Weights of a small transformer language model: rotary positions, 357M tokens.
MLP neurons of a small language model. Each row is named by its layer, matrix (gate and up: input weights; down: output weights) and neuron, and shows model dimensions 112-207. Each number is 128 + 32 x the weight over its row's rms, rounded and kept within 0 to 255. Numbers have three digits each. A neuron's up and down rows have the sign that makes its largest values positive.
After each neuron's rows, "fires after" lists the tokens most often just before its 100 highest values on Wikipedia text that the model never trained on.

L9.gate172:161128125143202153151136070109106146178135119092074146135099158092116140112133077167163133112153104112146087107105125090151176118137146105106143141105143126113082119069174114181132117131070143172147128123091112131101123110194103163155066121140120118156187089122141140121124137212136139166
L9.up172:146088181119120132091132088135128118115152143098095069103153094147200070061111106221145112108138155105161168126125146127167096131112124111088111120096136130130152120088116086137129167080162185131133122100168087150103099177204104137147120173079081101127106104122085150114195125157089189164
L9.down172:118096170072063121157105147124170127137080136152076113157152090103100198117153168104136166132167184166000130176133087103067136096115069071142137081130133152153167105098179147115110121121108092120151104138080079112148127139073190132095107105118116122085098174139080146097143156096128128185
fires after: " ", " World"

L8.gate331:080094137166149170186100065085127137111138105138061101140090197103182125107118098106170113083100057101121093112097152114087116140144139095139072133118135137089169144111154087152129103087162092148118076146129125095087079129138115136153133112153133152126096127091160076156158127162132138119
L8.up331:114103160132147139139075117149063186071124158115132104091135106104137079111143098108160107154118072157113106066107202135112095107167151166183083114108124121096153109103153123129109069135137145162202099112175091119116084081137106059162099104133117077128077073143150116095110138103134181121
L8.down331:156073129103128067152189094138098117166169151086095157108098087151091087163120163112085207136123140147137153071140135141170145066095121134179053127141126114209163113090139154069146136081110087121087153124165129173171203144127122101148060132177037101096160106162141184111119093110143185167
fires after: " ", "3", " the", "4", " Battle"

L6.gate273:190151063118168153084143130160136177105139089138113106112126111110135139098127084150087105150133085143100138117102137122143078088107171102151077147085119135132107171080129040101113086192141146163080145101105163101135073151165148072143172122167145132156112120103189161129161115145106170125
L6.up273:170096118116132153205147147186105127113095186125164143118119109126128155126111137144120139160060124130106086071131141133143176110135114133128158170145167135096130168088094097128051126185117142131178091149141173108165120131128171095143138127118097129157073147083109133162162171151124135130
L6.down273:158068111178103123184125124108104153134125109141094168177134154119150146111126092094173136132137160190126098107082128137169167120095117124129125053100163184094100075146144183154123094100177155140148099134148092099106172127113086172182165163144063129120133154056112103096082166105162075186
fires after: "\n", " (", "9", "-", "=="

L4.gate490:135145125155110072132145155117109174108158145129136130160151153113131201130149088141158166109118115085108156115098123176117124141096178098137131075087100096133118163103076083114147144151145044171105114117086133116102064093150165098103121155087208115088120108075098112123140084123147088140
L4.up490:131190189106147106066160134152078114153095171099203122157143188144112112175194135114125173164139177112141145109120103190133115136079111129072175175149100123147123110088082081115173159135133118157150137167105127145105058170136105102053151103103183149112174158088110154127131143195136122112
L4.down490:165136154120136100096150175053165121085133146107144081110122140114079093150145132083130152150121109130147133099108046118180186110075095107159135191132142131135121118169042146124101156110123138138131136079184192163155066151165086139138119113150110138115120167140131163122122209170146156142
fires after: "9", "\n", "6", "1", "8", "7"

L5.gate206:155159132145130109111123137147086088126101138120167157148113108137230156146112119194143068164132125069104136062130100178177141168150144148154165123106085074176126153122105120102175108201136122107145150196130144112131061061169161114111125163173143163118128146098141131149177120099135144104
L5.up206:148120171101141096071135170163136101130144141116158095160156178165151158110100192130145122183106112133137117035127138142176166183152116122142128133136087138158145094133151163141156158162095107070150069177152079092115109115174145097123131138119114167175146135089155136184204150141126106074
L5.down206:143114108128131121145129136120107186144162162048207134137140145167116131098040108093132171162137099167131130068129158098140164160109095079096113107123101177133151142128136117128114157133120092086137040142151138134080181177127093163150139173101060154197113121119163124221107173164105085087
fires after: "1", " (", " his"

L5.gate430:128169133114119071103078150113155087051103117111121136166105098098158168179078110144155122135117115097119157074123072120112078154138128093173121143100099123139160078124100106149107113151114177078128148141120148112145110128166107097165076167101129213132185186115171122139122105188091084138
L5.up430:093122081144162092108069167149142100075096133085098116133135135099124146151121159125138177167184141094134164134140122083107130106098081094115083117099090147147155070144130152094161133160153162135143146154154110124128104097125101086137088154110133139161187128148114075096136168166121112142
L5.down430:102082083121152122122111163162118113130114118140132121129082116130064125102170143081106143100192116142229086141151161113112225136073144129099112135137100172134111137143142184112183144134191097171126127155119094081070109114095117125137084170163088072126173066145082067075136164104168167096
fires after: "\n", "-", " |", "\\", " (", "."

L4.gate144:151145106189108117161151129101118096123088105108118142132084065129139153171108115134142145165106070145133172063103109153164148206160179082104116156099117090039123194137131140105176142183079132093150136127120100115176114118161125132129141135136106137194120126112158119114164063133086077146
L4.up144:134076147176109174084166149142149141192039070110107124108094077122129145164116143114119148136118102152190116122095099103171199173149150089108121120089098166069127204176105122121166147155169120102185117123171097139163135157124091154102127141094087113175156109175154117102148074125118083107
L4.down144:103089161121121218093128155125117236143083143130151144127135157149103118136145143110131175068133161173119080181097123073117164091155134171114138119132115181170130159156117148146133145135208129121138101156153100190128104133110102153085172160071148088098168121158094123119091130133142142094
fires after: "1", " ", "==", "5"

L4.gate463:122122094187151145094150123148148143119149090128136175155164091103162148125099097098084118120094083096066120089119081171094106147177197190122135171112076127093085141132190122100139049133131132157159117148101142116116112114111155059145108142108153148143084125115083172099166184118166132110
L4.up463:143140113071148083138186135123169143096057102106118151154086121138112141135122126137159178129137064144117148109101159132103134127093135083111112228130115121116158088136179048095112087088059065111115203115129161085150139134221076112148127167117110112154095078110134142136117125145122105109
L4.down463:074174090157090048104136151097160114109172193081150186163170122082127147160108152102145138151126091152101143135127098086153139101112161127124066075135061189142088101119171125137112084131142137078166071153150149195132126116130105147140146157107131148125082133166097144136094152137194136083
fires after: "1", "9"